{"n_layer": 8, "d_model": 576, "n_head": 9, "n_kv_head": 1, "head_dim": 64, "d_mlp": 2304, "vocab_size": 8192, "activation": "swiglu", "norm": "rmsnorm", "norm_place": "pre", "norm_eps": 1e-05, "positions": "rope", "rope_base": 10000.0, "rope_fraction": 1.0, "qk_norm": false, "attn_scale": 0.125, "bias": "none", "tie_embeddings": true, "parallel_block": false, "init": "uniform", "init_std_qkv": 0.0262, "init_std_o": 0.0325, "init_std_up": 0.0375, "init_std_down": 0.0375, "optimizer": "adam_hyperball", "lr": 0.00752, "beta1": 0.9, "weight_decay": 0.0, "lr_head": 0.00487, "grad_clip": 1.0, "warmup_steps": 214, "schedule": "wsd", "decay_fraction": 1.0, "decay_shape": "linear", "final_lr_fraction": 0.0, "batch_tokens": 131072, "seq_len": 512, "doc_mask": true, "train_tokens": 845900000, "steps": 6454, "dataset": "wikipedia_en"}
MLP neurons of a small language model. Each row is named by its layer, matrix (gate and up: input weights) and neuron, and shows model dimensions 416-543. Each number is 128 + 24 x the weight over its row's rms, rounded and kept within 0 to 255. Numbers have three digits each. A neuron's up and down rows have the sign that makes its largest values positive.
A block is one neuron, or neurons of one layer that tend to fire together. After each block is what it responds to, as a language model described it from the Wikipedia text at the highest values.

L3.gate224:168159169139095101111084103114086159143142074149122146116126135151098144146154156157160117145154125164193174166121125121139116155131128098160134102095107096141137098149133147148099123154153159122149117147148172131135161145141129082101172125166123144165123151161140121143138134114151124139155117125118176114147155128121111163084146128144145149084092161124135116122145127130139073100110
L3.up224:100140112111098079125164139111145126159146135141140093156130129159107109169135078127129135143139129142099140145056122148112173084106119126105121137089142142174096135142148127098113138124136152168131119168117130131163153151114142113113133083090122134098183075105160115139161126159138139127133137129142139135138131133145102141161109125184177111142151126144158164098160140167137125101147
L3.gate312:143103130118119154116142103184133136105157108141154143096126102155128103136161129148125107160117111150160132082133127130098179168140138109124155148124132131118138161055157135170092136139151111154123131155090124100169122106119130142096146161166113105129118121147156103103122109136124155151106161119137119105157146124111106088088128107105083147137123140090137115153151109107129120120107
L3.up312:111118130110098128110115139163094174119135128154150120099138124116160112153105132131139116150150111126138137095131117150112154192133093123063133093132160144106091096121158082128142138125164116171077122097126140094123126124123132115123162122186116113121132106164099156120130114077142105141141102140116146109100101137166121106108131122106086152132095106124143088137098116126152141144090
L3.gate603:166055141147124099106140098140118137117161158126140113143166178090145137093107134127184111126133108167122124174134109138118159194118133142117148142078109116095145165123160102125143113147152102133106121092137116136145114108126127153122100116156139145146114145133098150133142137093087140132136150140151153127162160155065153091093119092093100138114175135113132133126133084164075122098116
L3.up603:066102125130127145085107126134152144117141147184124118152077154133150117145147155137126176146139099176138149098125129178120176164141144162090120133111102122108114106158173102153100140132158098194109101119103101128196124110132137132135111095107147129154137071155124134144137118119112123166117188125140175145140126160099137115153127113140115125128129150098107122091139153185093125119154
L3.gate609:084103141106061117158179090116104120124120091171088122089108170125142123136094155127135136144094117170132139149123098095166135147126120116106161138145128146174140149118124114114068083129150105109169123134137130158142126108107112165131098129103137089134117167156102155151144145124135155114091128172130113158121104143112126145095134150119118109112105129110134126151141130182113092117119
L3.up609:155099128084103120159109074113122111159099155142119169134151132147136149123153161142111108140156140124151170122110123141126156140155119176143141117132068144150117125139132163121164118134176182115151184114148108147121108091127138132106162102150097100117102126130173135082147109124137121127136144158138152125094162153119142118115124134103107127154144126121158072124134142125133165141158
L3.gate900:132132131118079115148182152114152163133122126117114155135125127090123158130180121149140117162085135128151098164131107140151123131125104067092147131075131136095150115162144120114140109151132140151112125080155132105116121115116093094136084150141192144086125129131135103208165131127109121154091147221151177124116157120093105119116114108109119122176133122129160168131134109159157112098140
L3.up900:116115145146085144139115112132158141117156112102130123158131146089157166087151079151165113110146128141127107153081151138135134108121104111107121109114115152139127148155105127129146131122127125122156139108169099096130139113096118127151097135131173174119118108153128158190161105105114140126126106134103155114146160110065120083145124124063119100140172126131154164123133094110130149072141
L3.gate1074:165091136131127087112157090099140157182132148150116143136154123120126095169124180085179149163123104095154108140115090152155135099128114122133135081098129155126136142120158111123110124078116131108138093134166139152154162141146145146120124123141110133105122142142149142127127118119140145172112128143139163123118097105130099112141142099150113153071146104155188121153118166155143122081096
L3.up1074:147139166104132131114137073102135141155138106134156126105110155138150167164121096110121163104114136132141105134138105093107140117113118142156164107083119120138114103097121122171140121146155127097101139144168116128126105091148160103132146104180117125118128138126175104094181128161117126102133077098164103115115116135088113115151102178125169098169119126152117126139103107129116141151132
L3.gate1100:111120120132139143109130140136113133104113158173075139130123131142135146145125132122129166126117118153119144104049174120097134085133150101092140109146119151090100154118169105147103118128141180143137109145116140155114130155090119138116155101151103138139137105125133152079127097144138133105099075123103135134128124106079148122091148108116175101139123161092155116136162099127138100112114
L3.up1100:100131130133098131100111123120157112137140144166088123113165154105123134153157130126124154124113146142115137119086124109118137141142133113108144171129096103091123121170173178155121125114186159075103107142120124173123122151121114123128151121152100127126189124123168117152147111128105117110156119087105124128114121096160092140109089167167085142131154131139082077124088123166124141109109
L3.gate1280:123114163157139151129102103139108131138182107107088144092108147176088153120149149161147125175140129130198136137103141105140137098098124105134135168113134157124158139097119106127159161086142123096178141122098139121141151106152143154127121130103114119110141140101137168137130137116111117127106108103150130146116127114137152117084145173091164116135092160166115081128119156146111136141116
L3.up1280:143119142144111123111104118129091150118124105136136122082153095126164176122108124099147137123137125135123089121087135133102134094127127101111144146129164133163113099079149153084151121116109131142122124082119070093116164154127137139086118127082168108076115102123113134119162099164141135097072091141121153159100140136100132110130151183153147090128140112149130125121092105153101170149124
L3.gate1364:131066143140110125117091098173097097136142097150135170136087108121141107148112144126172151140139099105140111137105111135142147124111127071176116095162104142152154139112162125123107184142147132151159139126108121124159107121111131119138133097160123146122129180131111110165103128143130108175131116103103162126099141153125133129106123120145117121145106140087159119128125159107128144146132
L3.up1364:116163128130123115154122121132148106093109124128102121121156083127164124193117142124139107163139128127118158150094133134081158107122078139115136185098137128105141110101147104154087146154134170083154146146126126135130121168108123112134185090161167175150133126161099130141151074139113131131112162108141140143143110158158113123145114118122143084106133137112111122132071176154102057147117
L3.gate1412:119128132166145102110138055157136091091156133112155155138173130158106152137137127157112117127128140124147116167159083112115117096118126143152152217129141141156166125145140070159115139133120145137186134144132107156123072100109121167121129115151148146117092119131164123131159087106094158110105152159111109162154159115134121113119110151098077102100108149093106130153106113153114129148137
L3.up1412:102117126112126141115119097071142101113167136132167134090124091158148150133161135115138144103118132155132115166127147117122112082155111148130107124123142120160121156116105105126143125138158166149164160117137085155133097144140088165122108104122104122106123142154131097108177149094139132168127124128122142123132131150127139094150110128081073123145099107166182127110127131143106129119160
L3.gate1631:121109165168134143137118051082088165135176138145115139133142143119116133116117182130162187109111083119112100177084098114120160111118128095133120093163152133171154149112129094103136145110135165114155126101138118083175128120117135105164099124143154117106104157122095137139134139130131128152166149124133161119141111148105174129114123137158127131133133100154167105115096121118124150091166
L3.up1631:137136176162104120170130071085147139143146103143076153143157120128096171121131151105139127128142097118129104118126098138156174121135141139093137126161137137107136118117146084128125088093151147125124066145111156108144140146154125110110136116146104133133124112133136114084160111100122133145100141118124171101134121180138152138127142113137151132156111114095117117105094090147113123127159
L3.gate1728:095129125080108170157181146160168144149139122108084124121115125109107150109131157109101141178136119150098151120105112123139155140138151134114133160091113109114129111149105131160156146123145099118130141127099114136142088157142083146168116119156156109095126145125104122183131126103137138184114118146145120108151121139146114123134155124174137160126103127134123096083116152150112124174130
L3.up1728:145146135133099161079078131145154078134107126097121141125113084161174144158136129115108138140135099146164157135133110164104144141119134124155120139086145137128155153110114115108131112099108114124150153143115132141102120097149122136138153148144187178143107128143138118173116082089136137151147146102098105144108135150127139098086168093081121116143140132123117128121104119053108121084165
L3.gate1810:111133107097141101112136099119138131153117145117135163097095096173122119178137094117131147142125073156116178144111109114112144132102120114097145154152180122138132110131145113134138109145164120160154145109115141148131131096130117114122107152139128106125123153149111116109135110129119128106082123097139130132116175147116163135108159130068111122092095112181207165157124113107083137123168
L3.up1810:113147154100144121142111132134137119135141201113136100122115113194118117119156066131164168162146100125104166131097117147077140157111175113068149149159166129160143103108137103117161154164154137118129148127093102142132116112114110107150129141126090125127126169123134109139155139107165152102133140113144139136130158145097117163126142152126111135123094133122181155135096115086128127102139
L3.gate2077:093139119076143085111129121140126142119142140120170138143141159153130119143130151122153171111138122127096118102131106056126141118108159121117143114180115092135156139105116120152128138152124096131109145079157148126104107087119098120142136145106133131109106128124109127158146106114129128134104138118164157132142167111125103121105142140097107166145135109157175182136162148131139090129105
L3.up2077:068102128142132100133106116146132078079149108118141114114139141140152143118117136140104103122109115193071130115140111127121137106087106120152097156131103141114137116115156119105119134125135116148130106100120104142159118127133131099130095090163117142085068116144144168128115122117133103151103158104144175126122147129106117128158131157103126094110146116052138102134129097139149151102116
L3.gate2097:102106136168137093151112134155133143130117078124163114104149121118099086164150180145131135163116083094132131186030152126135183124120138120117142153130107108127197145099109120134112182147143128116156149126147148098092119119108146123127098121144124150069098191140108163129144168156093151174152145142108144127131119130115143142126147105147143112096104146128121116134152109119099155114156
L3.up2097:109117092093079141112148094131132130153131164127128129162125126135125124140116132138129174178150163147134116117122112158093120143074130146118151125144153104116143133144145162140108143153108155142118127087115146143128113100100084134121092114126187086156106105133094136127108132150128155112130153110119140148121125116146157113132124131101109080128129097125114122109130121155146109139092
L3.gate2135:103159147129113109122140154147177107136156114136139132134120126165069155150098111117111125130138103167087115162131089097089161106132136122146142118095131085127177149099074133121119126117092098169173116128094136145135131117083130124180129109123164139126159149113138125107161124148109123135147141155145110149113133121160088109130141130138127114101135123134147147144147117087151120129148
L3.up2135:130090121111124097160158098183147150120124158177133136142104116128122140150086157119121137135123092107123105123123097137114177146160170146165108122121189124140147126130130135142130150142139148159094153167148150153136130131179183142053120108158133079130131150101100131104142146144117120129136111121126150110125124149119124103165150149106160079120106159143163097172121128092164170138071
Second newline of a blank line between Wikipedia blocks, before headings or new paragraphs, e.g. after a short description or a lead sentence.

L4.gate1374:135140117146115088095089115108093113132109144165079127129110105101127146113156106133115151116089119150107114146079129116129104097152128147165127131105103141168089121153153149107161122110140115122130116103121113078105147152125141105148108098068176110121119117142125156177144136158123115132160120136115146148181090144149109139091141116156172122098109115113109151126129161149145134124138
L4.up1374:131102148084149121143101148103142140118122115124169131101129127103087095145141159131146139089158153118096109128121112102124158138141160116161143142116090136170143100131132108105151191137130171131116102149083124097119112129081146129098114137149150166178159168128106105157135115157086143114149098115172139106166136115110162100103139154147096149125127162131148090108135128088110146142119
Month names inside full dates, usually after "on", "in" or a day number, e.g. released on June 5, on 24 September 2009; weaker on table-cell pipes.

L2.gate300:177143131123075087114140117104123139108137102124160122137097088124132130127142169099137077115102109130140134124123132129142112149105108107125127106101128114157128108119144137121174113156113129121124094149094148161136140132061118113109110110120151141109147171134112100135109135137147124133145119136208139134139111125146149089114145080096119151111119115120155108136110169165054120117114
L2.up300:155171090168119112115123154125169171101124117121131132147079128128112142166184105118092044165102132126095162124128101118149125158099151116134161153126078128134187149119116145128115146158128124126163094145132131150138136164075128121141167073129129110112157167105178117111144140178078132112145131065153154118177129186143096142093113130131091135106100123142083136137141123149133167117132
L2.gate1429:127075136102105166117127114118115152153121095122099138167173122112106149163134136154119137138138114154136101165102134113122113173091109137113117139104113097115132128181108133157081105147145114102133153064087141137090073136090129099134154105125102125113123172121128103129110123108077122119119137124111118137135124173089168079114153131113142124169136145153099121151144100113111109138152
L2.up1429:131149137129138093135058063094148116147172135108166135129148126124165122134106107173127108154129106125144118149117139084157193156152157134130132132133124123099098111135145074110161070154126128178125134142101170147103127118096146117176164166106076135126161189120065079090126125136105089122098125140144132137174131153129164118105121076104146134110117146121117095130093088127096126125145
L2.gate2024:107142114145168127084120169111131103094158085109085163106153110139114139094117152122133117095143086138126134142165122149125167105159127097114166102113101156105134137144093143147153117144114076131167141120120146127141104161136154127131116133128146205092093147120094142093150141132131152167126122080138150145125112111112087105119152124145173159084099126155158113152112100101132152168130
L2.up2024:119195102149135125111140117083159121160130135155103136156132134098120135161169083105115122129162121104117154130099135121152145067076135123101127138080122101102118111120137136151096089165125112155151130139098102132131121137148058150108115134102124150085144128115144102161117156094106131132179105109130186166144161115092116135132113122130147154130097126115124132105130187117132095158107
L2.gate2033:112094110139143159089100121119183135145128145122137138134124144090142092087114164091139127147166100167108110160151135115137101149155108115178108162096135152104090134123135119123142163170147155143163120077132164138160125129152117130126133120128124165091171143107095112138138141149127152106130146147164121166092091180110130122099143086145154066122110213145161110167075134125081139118149
L2.up2033:099162110129128128117118105114089142140126121153143157092109139078107181126163082160131126132132077158129110113115119148115135173166106169135142158134115121123094138138119146163127122104133154142162077163126100141112194083144135169085130153099102123159065123143135117138177136105156134094152124160097133187115100142129118118169130180136167136143112153109094168159150119147124126158159
Month names and the first digits of years in date expressions, especially after "In"/"in", e.g. In July 1984, in June, 2012.

L2.gate595:104126110105099101159142089147132148134161145132104118088152104109150115105158171138123125146154100101150123103119141107118179091150162157126148162090127166115125121173147134103106146118116138105181119128121107062170115098135115108125138135127155114130120145140102152098111081107116134155124160140165131158137160109126131140093114071092123152106120145115153106122095150133123114111127
L2.up595:120134089163079103123100112155138148139173100143113099109110130135135130129101147154159147090131150167128101130146134144152143146121106141149132134126112117153134159136124173107111128146105149093098133128125175083139160121090066133151124135140206105089160165129144123079151160134147144146110148130115141095154137118075154121106139106143111101121149092181102130144116111166118154109120
L2.gate867:122159140110125096129162112140091105115189116119137122099131127130168132110133137173137174126126098076138125158151147136104119128123164136153110125137111129123125125174140087127112144191133145143166134146161122140102123113101090144175116142120143178087142113101112095121154130117144122114089110131164112125119115126070122119110150137121135112145111134126126105095143120139132135135141
L2.up867:132122115120121076112123134123129122143152140113114155107126116140187135120128136128129143122123127150141139090150101125112149159133112113122135136118161106120136132134120125163114111121121172141140077081104163100127099145124117134124150159092151112111116138109149139115186137147119109145139118131145119128139108119128157114142139127128135150166068129131118142136117172123133136140150
L2.gate1675:136165076127164132138138085162076137106157133139120142131135086088141146148133157155111126111126127116130098164075106129140150150113123144128167150082116127132145143119126109168134183146141136138138106115155104099160164100079092165133120104159115129120132172126117132165143151063103143147089108140154130131153144102147120130066157136136152101152142181127195121139128109189174134130119
L2.up1675:101148088109113152121175103120162128164129110122115124096144127121159068160076166087138121123099143115119160122138149130131116120152136075106117169143108133161116110139124132138155125160152170167131088135142111105134137101114138106156115155123103155144152125100124131106136081138143134150134118188165142088135132105096128128157136062119135141126182144137128120151138132173167129110126
L2.gate2302:141140139122188118129126103133118132169126142164143180136144121152137122149083147153089139096106101117157119101113139125115153128158159096140133151137083115092117130178152112179100105139126127105121082116110119141150115100106107114120133116102138132130155119134122139107131105132131119143153141135126173135123076121122117146127123075117144150115151121092102125145138145153110155091144
L2.up2302:122114131167197109167124101158126124164168113134156126152120140158137139141086147137147134115144083150111114163148126133111153140136122166125116146086085133167138148202095138147112152143108118103125152157129134129120144136144163098132132144122130143123116142118088107106113115133144156121172104165108119134136088189089151174174185162105126074112100113072118143079123143133117152121145
The second newline of a blank line after a sentence-ending period in Wikipedia articles, just before a new paragraph, heading (==Career==), or table.

L4.gate2144:125132127169096147096105123157113124134142155138121141142133132139107129152132176118118138158119099099136155146119110211149141081070141146151124121087143079105133133152139138121145128137134113141124138092139172098114118171109156141103085148103156117160132139157103186131121101142107130147086109116130140129123118119126141096107141145139138153106149062137136168120131104132137145115136
L4.up2144:107139155201074156081162141111139121095133101139131099160106126145146153125107087136132161098115138125149120174137149129106080125125120146161124119120110125162135132073130119121100184152089121126125114114109151191098139069100130115124108111124157112113140100121138112101110117143095143128164099110181132100117117096069135114137133134119099142138104169145142114148145097136133110136085
Line breaks right after a paragraph's final period or a closing == of section headings, such as ==Schedule== or ==Legacy==; weaker on civic nouns like Republic, town, state.